{"intermediate_size": 896, "beta1": 0.95, "max_steps": 5664}
MLP neurons of a small language model. Each row is named by its layer, matrix (up: input weights; down: output weights) and neuron, and shows model dimensions 32-223. Each number is 128 + 24 x the weight over its row's rms, rounded and kept within 0 to 255. Numbers have three digits each.
After each neuron's rows, "fires after" lists the tokens most often just before its 100 highest values on Wikipedia text that the model never trained on. A number after a token or word is its count.

L2.up677:161113144171157131126071149132078147164108153149124145095143117150118122120107147145098141127120121084094102167102158108117119143134131110121102141158107105159157144120090122146109105137089121093108139097085112112123099149130116124142126138140174139133076119141159141153120173101143099184126122137098084117127157156104127093126143126096093118173065154153108108121105105152126141139164112150139097124131116099098159116103140101137140174092165134137122097123182115108159131119112116168161114133110178142087114147152132137135096146123173129142139129145143148131144128142140108117
L2.down677:103128115113100087096139130132152197088106131107160123164140108109121161159134104162160131119121134190177130122104147128105132072119117109117161160124138132107125092095132130138123133121129159129117151130140191141132164147164112101154154125124147134101078127117137170132089062176103106138133117094154164136120146118115139084188138122160110106134128107114124135147094148106133165153132168114119114076166140138108142147107120104122137138106115128088127122084105152133070147151118113099096151139110168150130134120117119124129135136172117111125141121166129126085163110119130142155
fires after: " J" 14, " P" 12, " V" 12, " N" 11, " p" 7

L3.up397:173153134093141108112145138112142173113120176121115118139152120158126098084088150106135129109125132135120136137142126117100157124148106126147120134128109144123127198159115134161119113104079129148127129104163125068134141155138050122150101071156144119127107113181117148130103106146138165081086077152098130138100112166143099118136145106136098101162126085103117107129080141163089130113133167158171143147120109141139138149108142168153113092128124111146146107134123150157181133114138134102140119121143117103165121130137142136160112112145093140097164144176120107130089138123161100148
L3.down397:088135156160091112157137113129122149131117116085127105171141138169125115148063134101138113104137153131138140110153104122083118084136113177149102140111125138117125167160137123171148089134121100156082118126130159129114138169042115162120139140129141144133097132114157137128093124125126144095113162150127122121108144131143060123131118120149088156138118093167154120135102146107216109150103113104118148115107115143132123111093132158144110135162128153128145155139169124166126121138147109164110120161169095135100139131094128146100078089100113128134129149138086142121133143130145078126
fires after: " p" 37, "p" 10, " pro" 5, " c" 4, " ex" 4

L3.up243:110106137118168129089128162144088165127107130166083139129137078151095122136096156090116163140091102133159129159142122089125158116118110133064117132159153169129116163119125097128122100131104153090115141118097083125149095128157121115149143156130129148131133150169131147108111151137147137154126145183147123159131095158141108126108093119112144132143127109151121114114124135135128172126170082114110106109146117118122183168136148121167117149105166145119115145108145099081126188135104140128172150099141154112097111139148101106159142118053128088157134138149114144170118138101132128126
L3.down243:112128105165126155120146135146130087173149133151147169107151136153133153138061125135164137109147110110164126134106153085109141104107131170132120141105134125074128145116189142169140117122147140137090135162131138131145068115123155098129115174112119162121102143133113098117178119134117120119169118158120127136171109161117121055117129105128085132147096084109125149109130124129128128139142158146100136097138155171145131143178124073112085162144118167098129117091135126116117139117108096132109152134122117079122106110158165091119146108114154121148153094092149110128135132092119119144
fires after: " p" 39, " P" 12, " sp" 8, "P" 7, " M" 6, " m" 4

L4.up598:130152115113140094102099158138087173153138131101110179111150120136146090105144151130151149159121074127073107158167094158148121145129131163123107132138103109143133116133100091102132123136159104080113121127103099162165112104132135102162130139132151108129150122133119177189123121165133152133130120092143145154131141127188117109121115129118133101143163133134124149088154149142140159169151129137155079105178118127128137180117149122119157139090132106162148105122145089136130156126121129137176148129139133100114148117124106174150116134121120136089159137144097123162119166151094128140
L4.down598:145132118161118133100121132151138142146154146169175117097151093161122108178097182179148108073122096156128143111155123159115154123105127121105069138136124111169151127109117127127107096135118116102113100146147086133106163121136125111104105116133128113150143151118154103130117155119119165115137134105099115125146120178135140097125092122121135103114113087134127129126153109130094143142103092120122113125138171124163106142125139112148154126128103119161146169081110149090150129125160100161172132146129139136117120126089085134134125134116107178075113139169176121106094163120081128102
fires after: " P" 17, " F" 17, " p" 9, " K" 8, "-f" 5

L2.up211:120146079148120147100181116101098147157168168176113132118106211112132115131110097096118121149106104133120078123143148146115159144138131188075128124137120112148154153116108144167143134141146156142135166124131121172145112159146136108137083155116156137141149133137133130114171139111151111126136115109118118166158134113121110130155171147098127121155099121094095182146159105125124161118136108129099085119133154146107128127152117146140177157092121142105158130163133101134107139113140149114147122120140099125160094107148147125127157161119110125180130165132087109134113137132156129173
L2.down211:100143107120157122138102113148115097125111131080133145119126070101074140150120108145122175167122158136125124119127122147099095157062175179113142125130099097147106126118110105154149175139128115096110180113100111104157124155208140141155145107149150133120120161121165116124107138172136152132142134169124118108119108117113084113129120122117102113126137116138114122137122097160136125129125095089104159096150102135145127095138133118185139104104097161123189174122122113120163098161171119118116110151142159131091098135120128109116125103100097134177130109109147132143124143119136117116
fires after: "\n" 24, " Be" 11, " J" 9, " Y" 7

L2.up869:123119098144161064143110119140126097133114116162101167101112164129092125127092102131121156121121143145097084144157109178101142139083137146157167106084136123126115091129148146106098136111162158145126089115108135148142175126129130114166113099107171171123147146115138117131175157151118158114142087139129144115121133134104133131098111131073090113164110141130150161133144129135123122139146126160105107073121105111133108142171132064115115145120120101148147131139139157197135148081122093136112105120170149131114126098122139142101160162150150141129151136148123089132138170095142135095
L2.down869:126128102143119094131158154134096111131135162116118179145093159090109139138095155166110127139095142131128154139109087154111129137136146150125117085092141133151104129132140123107098092147156131123072118138129117169187139144134152128146139104110149180127124123141173120100145126119112132132107107119098144133118177132141098119128115137108115094140112115125161148176127132094135163122125170139142115116126154122131169116155124100095124165165102130105135138135074105157122133146138096144075110132119141140126107127135171116135162145174085145085140112093081127139097151135135139104
fires after: "\n" 53, " B" 4, " Re" 4, "B" 4, " Back" 4

L5.up540:151142156121111096129125131144124164145108151143101148115166125098103107109168121110102130167133157149134121132160137113113140147123129128104095109134144105141118129142161131174120099116093108128095126148161142128175125086149120081128141078101118162116137134166158127126116158110120092141106119136090135110163130154142147118156160130135140144127106128156059131092066153142119147154113110122110124115098124110131165158108108124139157159119092139123103110149130125106150154119079131098127170131154123096141123140140107124175167153152089120113110131113139061125079164084122127091
L5.down540:174158117158092115121153098118155099166172118165159107139154097108123102069112116125158123095142125087117115136101111094170128089128129122085116150154130144165123130101082127142116126156095096170130127149128157112150119150184131163090116109128141158119121130100124126109134127160169109125097139135132116122086137159179128098127131190111109107152191119123129112162108157096120130123107138103099132134130134169108139097137143152101148113162109140124132161114144138141122106144125137122113165144148138130144090124115129122123127112082155118122126150072084178131188123137149127121
fires after: " the" 58, " The" 9, " d" 4

L5.up638:096149101138118152113138136170084142101155132119117138107155064143136113110122119118115135143112156151141102153136121101121132114108106121127140134090120072135149120176113123148118111121113140080140119185117144147158140170130150109149089121131130140156100143102105112114085186150094121128094104135111136153113156096123128120112127147080143106157119115190116128133131140182138114129150119124122170127129119159143164144114122154149156112125153090157135133141135154128147169126128126104148166094122142148099100103139142131131155085137112067114158139147071154120047161115118125125
L5.down638:141117136143158176126113161118152122084111143162152124154113131154121154130102109111125084152135131143100134092122131099140139113167143124127148139081154139096158110095145145119110121157113119096121130121140132135160135122111114138113088157112091143110152137100165115127159157139124142134139146130116125168112173120102093140120079123147117110071173115117080116127138110144115124102146134123141099104111115146135126138158131095119092118152099097108145134119153151135130132151132142158123120136150089160158128112134115137104137175111105134113166102119163090119127171154106105139
fires after: " P" 15, " M" 13, " B" 8, " C" 8, " m" 7, " c" 7

L3.up538:144142110120126138133133176094082164109133141174169102078099120162122107102071086102132150148117136137115130146085096103147153180119132153159139076119114155135164146138112112109146113142108126092119106112071113133150144150131104128156147115110137150145138124115189155143142125151126106129120100137097147125134107164148147108131126120098132127117138115092143117143106124118062127126130123151082159071143115130109138143157110150169131102123146159143115124112181134164135163106142123101138115125134143133103100117103151160147121151134144104154119135161098081140081100131159132139
L3.down538:120083129074134145117138102134095131142098118148106145125129125147152139093116123160143102068118116147087116208133077110123130144111151133151072096181144094115093110151132144101185138135148105131110105119113120128147139108098133145149131120172148130122148113108169123141142079123093138102158138170106109099156102144120147151150138154131119106152132131076145132170113099127089089121111130164122145088156099109128146113126128148155119142138139154109130134106097121103183152121092131145171131145110102110125133133088095139168100154154135132103123174107129159119102127150172157146
fires after: " F" 44, " f" 12, "\n" 6, "ski" 4

L2.up388:149098162202114127147134108103097173145134188153103110163128113165123111129127154141115151129093140084104121156129159147172122165155107142105110115095114126155165172105133138158115099135134126130082116103118122134141100160128104118134148095136139127121066130130108111179076122110179105129105111182118097154094146143161105121184157158151090095166119142109096133166072125154116143092138120151140154104143127101088121133131153101162131121118117177133099155120136130143131137118121133119116131101129146133105138126120107123103124110116125107123102173160121128104123136129096093114
L2.down388:141130081154103148132147124117135162135077161138083069142141111143091136140107122174107116121097156114124126132101151167125089127088128141120110113109129145121125130100188116100150108114132102126121123128126137100146140078217136139166098126099128103141107138152146123125089130174098102133058139127150141159100172140104116107171138146083140118148136091131156136129132115109115167088145110108118165099164130163130151135096138115156123132150127138168144133114137153184139128127129117136122122151132151138167099158098110130078142125132141130138149124123112154105097130122101099130
fires after: " V" 36, "V" 10, " P" 8, "ic" 5

L2.up863:126146118115100087084110070096092182151108122138153144081127126145119142086090206102103127160127105105126114139144136152126146142156140146100150093119130136093177117145133177135127120118122085127065133162154152134108123132151143089145120118124134125091156128148158145103120148170168111140111104088111201152132130097116147096095130135100168082160106120140111119111118127109126134136140123171178088117129083115120165141120125176156123142141087132130099121139135138135127143127127095137094137109119155128133147096131144130128092120102133117204142130108109118119120140127133115138
L2.down863:124123097130087133085124134128136145114109106132150127121153135139124128143128146165131160108141129147135121078118085144143074152155132142091131116130128087093125151150131137127072079108135107140098134122104082140118147142098139118160147137134147145101127148176126162126137139061103107155145131165129116137149113117099113120127089163177095144162123150112140124129144113131139182177118113128138116102150151132193108132124105129142103097175096114133116144111075112135130127132108131086104135118141139126117085131124114123128161087111180091128116140143137185128114111134135107103
fires after: "\n" 55, " B" 7, " P" 6, " R" 4

L2.up192:133147063125091127120114095149130124099149138146131098130137139158124154122106152065115126164112105155147122161159119108101171097148141166133128095151100144129180157171107112098105148114153116138135129149133159110123120119130143122149137132119092136135123122142084145138113120133163144089104155131117174128075128133112113120080117130083129112129141120094122163116111140120070127146081071133092150125172089138132124137147111139160176135138133125169140112115123135192154145104099097113105125141166118100187125159112158077104170113155155109145121144134112111110138097112149129107
L2.down192:116144074129131115120114110141136119115088096126134126131135159165125100111137125146170132152121155187126135114119131094146140146122129134089135115098135131103137109105138141130104101150131161133068078153106084134116153172113174189091120117078121148121114147151132092110132145112161131088100148115163116129128151125101143177111145114124171132100121101113091149137121105146145137136146157130143126116132130165134106144123142114111167124187146134130130114127147102144119155134138152143089158105109124129139113149109091136173127128129104118151152133145143113114140146145125170118
fires after: " H" 16, " f" 13, " F" 9, " D" 7, " continued" 6, " s" 5

L2.up620:126128136168080154143104112127131180151140109128141106137097135121109101123085121087114118144082138086137123111088129143142132144101130115183120110101120143138141130123106174118097143132135120111153140158068139123115141096135081091160043091105154182082143126139116119134152102134151126101118101140138130148107140122143117102151149160145158174165124172136107178135169116127137134119159105101162132098159098079124114129149129116124157111112115088130150140143155128112141122111124135129118115084149141114118142127094148169139147150120143106123151148085123100129125135136126080096
L2.down620:137127120157094113127123066133113122130127099098118141142130126104148118146107150079131084149142141175129125115146154134169146077127112127129087152152106101164132155107193154156126116107135125139168101146098155124107111146169083108126131104132154169082145138101142158137109144142135153105156130115074155152165164138135127104155155141107161123205122161114103122114121145138119168110136119124131113046153148139116162146098125123121125131111126136109162163154126105103120134130125085139146140102096112127130142118160119126124166105072116083121152145083121131169105141146112103145
fires after: " B" 25, "eat" 11, " Hol" 10, " St" 8, "B" 5

L4.up718:145138138112107176125138142109072137113108133171134097102178123158103129129090116134081156134156149120087114131101149110094147150103162164161151136089134116153134149080121135130093147091109100107111110134119177170156102151145135134117141149161121140097124122122115120127129123119190127124147129154105091157098101116146122112143141148100135130105077089127117146128094140134096183126122098133123124138112110115155108109145126126150166134081113137077096126128134127136119151090128126148128123122114116135151153097136162143151136095133137176149107169124080150147127163108118097168
L4.down718:156115122122131155138086135120085164073106124116145136140155113169112114116095132129123171151163128113116120134131166105113128169102131134130169144137104127151142150114116155110092114088096107104102115123120147174112114153182106132116110116125129113110095139197127151127117112112118120113136145149110098168093115121144130116150154139090155122163118107120124153127119164123101164130129089174132169102116137133130136147167152158170128133101105148125099134137148122178123154117156121115140123124116135115163153131079157124130143130134138127135105154124091128143119174155110073137
fires after: " S" 19, "iss" 13, " s" 7, " H" 4, "s" 4, "am" 4

L2.up79:135162147133162100106136150173126178131147160159116104145138136167153108142107148109169134139145145098128141180131140119142124170116123152076144132122113115131193096108134137144156123108142143133110127138143127124153140168163097115154112104147183122117088145097147145113123133083133137159119123133147134152166142082112182116160133099122117089135129086099125154120121141103131182106144140148172142111140129141115112128132114145149147132101125137119120172125116087161101128097095131093137106156097133081142110095070151126108135152114116180185110164104155144149122112142139111104
L2.down79:093105115123118150121135132147153139127085136123134137106146136127131122142179158116132154124106136088124150137128079148124087140144117141135101136151119116135138064139085129152156152104097114115119155123158117110099116138180161173130118153125158111123129097085159111115069135167128107118118116126126105134205097143113148120179147118108116154138136124109143097138166097112117166183117099098160184142118111151141146131105095137159107089112081144099155139120089146147119107136173121157136123162124152125144107125150100121106148134103094126180127120101106113127077114137098155124
fires after: "\n" 42, " Sh" 7, " P" 4

L5.up539:159130115092139116145174140138095156084136121162168145128158115167115096110119136135114147102144135169103121110125125130137141140122106117118089119109114102151143146137097122122109106138127063107120098135120089114106174093132112114140155140106118128138154132122118142120126159128154124142090124111115126182157105131114117146120119146100127115148124157133105165113142189121147111115111152099134131118130136178095182166147092127150152086112140114161109156110155157140134117102149141129114131117114204140122077112154168143099078173119155142133159186116147072149130095123114126118
L5.down539:132133115130133125102143146134140104137159157116121117129137129139104100111120126146131153115127124125107121110153126137155093162150179118128099108116105117158139122149090152156127075100125108141101116145128113160180166119008111146133137127107075109159113109138109127113083147093120157143136102069165147105115141175141133173131117158148139085120142140205089127093095122131114109146112184137129103134125101141118107115136117144119089126119138112124140125128156162095138150145145156121148120106152174117159104127143104124102116116141138127153129121146126156108161103136119156129
fires after: " a" 22, " A" 16, " Hen" 8, " an" 6, " Louis" 5

L2.up451:116106178177079114130111133135137135145125144139091095102127134153144119100118149121122125149122155100122135132090162097128131141114093134140148120098123095110113158146112114102119115108117095118126137140094068123131144101146135096105092075096162155112158086167171149147137125144158120125105127142110140108139112135121154134095091141103089122137164153137145181164105160117123145134160093124121113120129131092073135141183117141161150112155135111138110131161144154145160136107124130146117117112162142135130130098142140153146133175162146087112189131101077056149116123120139137137
L2.down451:095091128125087098110113112193149142100140135111122111152124129144079115148145079097076128147134140081127146103160128129155174126072110140149153119118149130107113138117163134126168115113120156165162119142118101119159117102182142131126135152126129134102145097133153094118091146118130153163116160134138125162146137103180156134126117110126123149122132124144109117149122095153122143134135121120107105161193118091042134176182135114110187109123119139162132052121144143115168134149138142109146127129141110153133151116169116135116139139122130128107155134126095108112092119085149126117
fires after: " B" 23, "E" 8, "ow" 6, "B" 6, " Bow" 5, "W" 4

L3.up198:172176121148151131109110134153105126166101127145141151125147114140103132152095112129057165121117102142107119163155111087114184127111132135099151133173114125134129131153130107100095138141099120097101097139119108134122081118134170148104111127115144128120097070148142129163108140169108128127121154182127142129101127149082118137142180120132100103153128134128115162077121117110110169122174100150129132115086138129094129130132087087151179137118131145160101136133121125099090147095125113141135142092141149095140136155097170142121141116135165171166101126117096143171103121135139110143
L3.down198:157085114133100129120123128164147108117124128090127124111091090115170128106110086121113122129107133091116121158160120111157135102146101164125131144175130141090126128143112113131129132159093110103119143127169116112121159120157110106116133071149115171138153126167132110190115077129133123088116170082106118151166124138124148107125124147153140116120113100127138189103121115111132161151079170135118137110114128147115143101137110116112087096198112169114143198118134126166135108097112142134115112089142173134101155136155122107126118119148153121122124108117114158129123111161098118114
fires after: " N" 22, " t" 8, " S" 8, " s" 7, " n" 7

L3.up231:187140146157118129118067121124108170170130155153145133107120154143150118102129155125059130157103133048122086117119157097156177144124107139107159100141130131127128150116093153104126128094166153109097109139132077156148122129159152100152126167125163135150147105125141157126132130132127141091114138112101163121122154113161166094135141163085101116146142128080093127144096104161140164096153121125144156144105158110063149152118129140141111110136120112104109153125118157124101135081160133184131140119135124114114102123122126168127139117079127149111132120146088112126137113119159129117
L3.down231:145090128140115082138146169126136104155142159109111162142114137171145079125153146168131093129141137121119147129113116119131154106104121118120139139117096143133104106111146166117103139153108090144167105129139124101143136105099183144101160137123142168091161101189127091087116095090163111109131135116165155112111138101140092140129173157123078173124138110117139143147128124115136121084126110153142120103116161099137129168147144117153136162139091140114152115128142154128076161102158110113128125129090139100131105145101081113079115160126161143153097109096128145162127134111132095148
fires after: " R" 22, " F" 13, " T" 6, " N" 6, " S" 6, "L" 5

L4.up175:162161083108138126128098129128114176119122160132117146102086132150096088125127110134097106130177136147117110111114169140132173157138099115153164122118133083115082149146145147103088125153147133109113113145140102146123142162129120152158091078123167174109071149157141109134123132125131141106123096123133126099177118113126096096114144161158140111110141119085112147098134144146122171117148103168097147101100133093136116149145142086137153107117084185138095134129124109164122115079149135136143161117153114144112147123133118172142117160142117157099142147113102122132092128149113119180
L4.down175:119141074134109166150133119118115101099137139161133130147121069139141090173158138127127129080149146130086106132109111092121134117142117097119120100111097129149157129126141163105156158189131154137144112131135125116161146124109149084107166096122153145120127132133140141133108073097096150136133132138107140107119098151164138117156162129144096096126105135098154107123088139101148147150141163153119180128145107127122122151143117146107098125093183129093167093094146117120181171125122091119153105151123147149125134101136127135138113147110170125104103181098115126131201104120115171135
fires after: " the" 36, "19" 7, " 20," 6, " in" 4, "us" 4

L2.up167:145164126159159134096165119152130118140160131126122080115150112174100076101140131082130131145138139121101116153168148143130094169101140095100122114148111143115188136080116142133107116107130144112146088125063138129168150126137101120169083109150127137092130112122137127155133135140146091149101115167097150110088156125156167129151113134110142138170130124138059153145149127139102146104133081136121152132182117141129092138153119140134165182150140113153078140143124090143126159120096121145150131116080128086111121130129148139099119099139157122091140116106115121104087138117128120147
L2.down167:134138124117129172104085141105115127124120113120139118134137144120161107135127166146119183125103142192157144098143099127106117158129114112114144120174110084130081104156138124101108121140128111164132151098151129122119133157090150139170119144117127134154134210121153130108126127098143134111146096152152109095145099147088151170132123130142119102108105119154083114097149165128154178121109129127154146112096153165100172144103151142139144108115104137148118129156111152150098094088127136153112125134158138133091072175092151123154069155121120099139095129109161112148102144115097089147
fires after: " K" 17, " B" 8, " G" 8, " C" 7, "G" 6, " m" 6

L3.up108:143160103142140129100146123137100122152128140168081137153111135134143129132117155111119134152116145091134087108149118101112127127101118156074115108157117170124163134115120175150125116082159123139093148146125219148137160175139110116131134146112152131169134173096176163090169116149148114142098155127116143134144115106129150133156136107110093142158079105131068131123129145105120139120118105129171112081123122128120074109108120122156143154133091162106113163179124118145131122133112120083132126155147092075126107118126146124125142160129118159172147135107137133136104146185132112160
L3.down108:080123124135160145069119140133148094100146140105140120128146123150097106147130126119089181146142144097147100134151066169126138128107107191090095144150115125111141135138131131115151149091135127126172152111113186121157114125186152134137118118111137119152144153120192101112080146161156156150103140142109124086137116099153139115129132127111100119146159114128131122143123153158177154135118090087163131126153130157116134123137108128155158135112106161150158167124091159105151104119145147107104112202141109088075105101154108093100122123141127107140160131097119080149086162153127116111
fires after: "\n" 96, "-" 4

L2.up359:102152145150122113075092131134135154136102174154134146139134125123113127083152145122120132128112082120106138174122117150157127117127104148081140102131118155157157122155083106103135115112164128098131114151112088110131115083147114095147119141150168158122150119136137139127122163131129121155116129140127125165117141097109144125143155145126087115162122129095090123123108110119143136075117142157115083153112107137139163176126152129133178154106093098107117116135143155140133215111095116166102120141171130086157122128072126104086121170132120122144179142098115115119145131113110114125
L2.down359:131123162113086153142135158141118116127135121143171129149127089154094138120143151116100172147126156153140103136143134113134094114158166104111136168134084155102148127130173155122117122141121112143136143120114139160127126125198125155146132120141126119155170124115134126114163164066159153091156143148116125162073105147103110083104129164148140077131147129097078122071155121118119155090122116170120102132095109158131103119111162124108118123140109086122136137148095134142136157141104109100135108104114124168104155103114127112136102080147168130165082168081111129139143118162147139121
fires after: " R" 17, " B" 8, " C" 8, " P" 7, "R" 6, "T" 6

L2.up848:110112163123124049094130135125142110134109149139143127101119117183113136139137148118125144107188103121137115154094115130138187148144145101145077140125116178105127135169143111141125129067087092125111165148153100138109087110154152112121120152137130124139130108113103140189099165141156108143094132113111140171098104160139133088127099110077144120138128114159111150112089114106134122132159113152106103118139166154087149120153129122149138137097142154162127132113139128124076126094143130113117127111085148110091131096095134115143131131117170124128115134173075144157120122070148163101
L2.down848:142161124129142109132099101079131104124142191155135095101139105151164120149153135127134120090114141072164128143115148107158150131148079091149107125163120141109141147100145151112141172119129119140116149131156127136131103146191112143146167095142160161162077140085105184114122102101112133117171147112132087139147118134143153065117100113111113126075095156140108144123148170101119140086109151175102134129153110147124119147094109114137063093152136135106126145096134136164130155113145134114114097144108149107124097120129127095100114152114133144157115121150121150165101094140130133136
fires after: " S" 17, " s" 15, " r" 9, " R" 8, " Har" 6, " conf" 5

L4.up532:151127166121144125124123090112126154117112126125070140080118155115119113128127086149088117130121141150153138133121144145156113127119107130129148108123126078116125115142089135182118148145144120133123137088090102166160161103134128107112095108087138107060087094100154130113129163142118188170083126130119143110164104130156115094114142164139123150127127170112088133109137138140149126145122127140161103075093097061149105180165129124129125119138132134149125142162173142122117113098141118119061154141182116129113105104125100125118152122114092124115106143148142079114139137136146127145
L4.down532:130128135154132124120136115100139136123151100116153179179181127128168136142105150166165094110153092126098121108092102099131129133130117150118119106096130170114130119098117091132118105133108100160108145148136144091101112167119106110102127132116127134155110176102138140149153105075098117086188113080150170153094141166114122116146129141115121095123119132159158116097121177115116150140122115132135156154169129187081154117140094158131145136120131123144152117091095101129134128143095119135102101110146138077135127096124150149147153088110155131132120084104132181122163146119113165105
fires after: " the" 40, " The" 8, " f" 7

L3.up61:097125135129143128107163138137091159118146166160120147130141167151114124125130117108116147175103117094131097153146158091112132181101119184105171122111122125145120111118139102153138096182132135107084131174075126158138165167149105104125094124096131137124142112143109146121151143095136116102129107109128110116120098112172127111145099150092156133111141116156136141129119144114097114151135137152135126111143121119141098145155124118110139137087086125160091117139097134173161146112111133107152098138105129142141136101118142145147143163109114078098110144115119060121117145137159077127
L3.down61:103137126102142150099146119119159116154120110173121171123138166117108102144120106126105129118120112107126109138131136160104130138154135178110159157098142101114098111140164154170115099109109126101119144066139129147159130136175139154165149131171120105147169100139121159114112160202150098178181078111129143075148088135155143162141120105131133118177103110157155118129121140133115153116108123124119135121145075098154116146104126110146116133100118141133122124152106124141139122123122152118119098126093136113113116119072103138142137144170135125139115097104146112128063117136138086149
fires after: "\n" 83, " B" 10

L3.up520:102122128144134163081163107126134215178105125119113127150145141154117097120071148088106149144129136127099126161177130143111161183087136164118101101138115151139138131131092158149109100084128106087072165154128136108156136129179095104134095121154145161105103124110127128113097127142132130091120105147128099108150159112124141100139118162107115093160130121123087113158124138129094170125129102140167106090160089123092111126138113125150128131128139123144130158137155116151138173144161119110134172086127135135139123158104164167142133126138134142091133138129089101110137126145127101092
L3.down520:146093135140166125151113114146094163137112154099134137157104104142117164102107117128153136149158137127098147119139104168101139118154094150146119108106170128149122163125159171106134120121116134072120140134098094152143108107104130158151108134123099100129102106126120134118135172096110111154141142155126119151089133085117136133132152125097090131107133161112103141145103115162129188145099084135104148130086156155107132119131139124113119134098119122125150142143110137175108147117149141129188125059115141129137132117086117130132117118128138145127101074099155158142080118130177138107
fires after: " M" 36, "-M" 9, "M" 8, " m" 7, " \"M" 4

L3.up617:151134077117123118153129160152129138070110133163125128125122139117104111090106108127119099152133130140140088191116132093103176155114121114108145120123134139111087152148104139107139136196124142119078129119132109138156132112144135079154088112183124107147113124160137157091137105150136110105118164140111140133132104097103124127128166131104116140116142143122119136088080159171115127138144137155091156103110137135138115134085115129137142112073136100127125136130134112138148138126081122091126160073165134081122144132160152123150157115142165133149118173123134085098121099117190129118
L3.down617:125111062116160125109104125141133138130045120109116142142168119086114113144129113128128113139128129110137131120136145114079094100125136159108112144173101129106161143130174139107127111194115147109141159119128106116077097109134113121144118115158106124136147155108119138127167112141136109125118128153111117141140170138125111129140145114100146121170164156100097130134090129153168145182151157112134165146106124137131107178099107093093098145148129135159147100106133082116099110104117153115114163149188128144105137120156116140136165156120140126108150123151167123140099110131123175150
fires after: " f" 23, " c" 9, " F" 8, " w" 8, " he" 7

L2.up277:126116152144119145134069111137142216145132106149109110120155114156096134124085136171118137154102134114126115153101136095095116138094118114130140133126118116095136129125114126150153131137117126095117136161087114094152091161160100099165092134098130192117118126120132144129089159114124101116130124082141099138119157158159136109143170119079073130134119175186125166154161106132123147156137121111135097157139129141113145085115151139137162081120170134119126165181109114152173149077144123150137139111150149137124124118116126105127134150112158133111132160176123097132114131136081128146
L2.down277:090173124134131119147113174146116112149120102075118111109136167148150117166106093152131114143127140130149112110131149130132105154135089146131108136096073150168159100152141150178160087183142103155105117152120155144119133131178128104149137124117152130129129129091143144109133140093115133092192119122131160110127112112062125115136095146128170105185111058116134122113152129123115122118099132104155168077151117190146135145140117142149133103151107108076176154094087130151129131118151118121117113087103113124137133142122133151096124110120111111118124149092095128137135105120090123128
fires after: " J" 15, " B" 13, " V" 7, "eb" 7, "uc" 6, " M" 5

L4.up85:132109136089134153132120141108149179132135137154145103106147112151148117154144187090127159111100164161143116155151106098086106140101143129097112132185161126105195124150087175143163112113146124121064078125122087136127103108172137125165118098113129143153127128157103138139133135106093114173138098111100124092144129128130076128134169160131116119123129122117099110087129115131121125166125139123107102115100098157160153127147106141142177153125109108108115109121155155102151147116135130093156133145103165110078132105126121170121153120132117122127141128108129109115098109096137109147
L4.down85:111134157087136130139123143130101169147154177155148123144171162120134114114177165092112150144119105093134106103109105133132158100093124139114143158118157116143110144117111153103119173135145113138154137128137113142169089147139141144099164129139070116117148138135131106116126145131123146162105131137150120099163146066134173153115125105062090150125144140114083103061102130122134168118116155127137123119152154163104148138117155143121148135122104134155138137119107120119123166143130120100142078148081138130140147144144115147127133050104128095140159154163149150162133128099082130106
fires after: " p" 11, " pre" 11, " P" 9, " C" 9, " c" 6, " Pro" 4

L3.up680:144149107092115132108141145122139147128141148134108123141137082167153101108160141097099100180096122135161124154129126123141137118086168101087133134144134131139139120124133114157111127127113122123101137127128149123104089105133092102124119075145143131144116145175115168099064155139108150108077115141088136143099103081131148117145100107084091134149140125100103141140109136134105155145159121128119152084124126136159176138133145144157132141107163096178131118127132106120147182132176153128115180112095160144109130102100129169160144139124119102106094097135107079108121161050172123168
L3.down680:100130152127130169117092119141125141124136164088138117152133129096146147102110175093106151162138118104136137186125090128121117165110172096099115091133147123139150137116115113150120123130160148112121094101135103126116101152123130148100120106116132104142127206095097141117128131103122137130104143160164150131096177097071152081146115147132129093084131093135151121158082157129145126167160164116119161127139156156152166174120145113120142111122107172150119116127139094103122170119185087146170122131105145178087116115077129118159121120132091137141085105117156129126133149096134124138
fires after: " f" 19, " m" 17, " p" 16, " c" 8, " C" 7, " M" 6

L3.up217:152140133122125130106161117180134159142148143124136117158134108151138100164167113134138132147142130150145102116114091113106154121096095135101080108138102155117123144136127129133142146092180102126133130160090202128156156164107092125143116131138159135117085149156108174115138126128156146155131070109102152160161138091129143124148157132113062110150137117093096165149086127163140120147135115153129139123131123132103069109126117134148120116118091163106120106149141148131117117134166153082118123141136111125147111126138124123089147158148137136147139136117132103088113134127112113114
L3.down217:117137079141151154116126119087130132122154156151171121144110094163109122191140120130120120143134074119147145112163085158122161122141128143100125124139114134125135108087093126112170147121163073118158138127123122147181109150199094165108141128128139124130108160125177124107094149188149147175087124141090136102163141119107156108130145165077128138126142121129114129132112148136139154135154139114184155135111122122117127114147110142176103128117128136141167116140145133109103117131143148103100099195128122122079067120137132109153114127138147159110134113131133081098138121186107103119
fires after: "\n" 83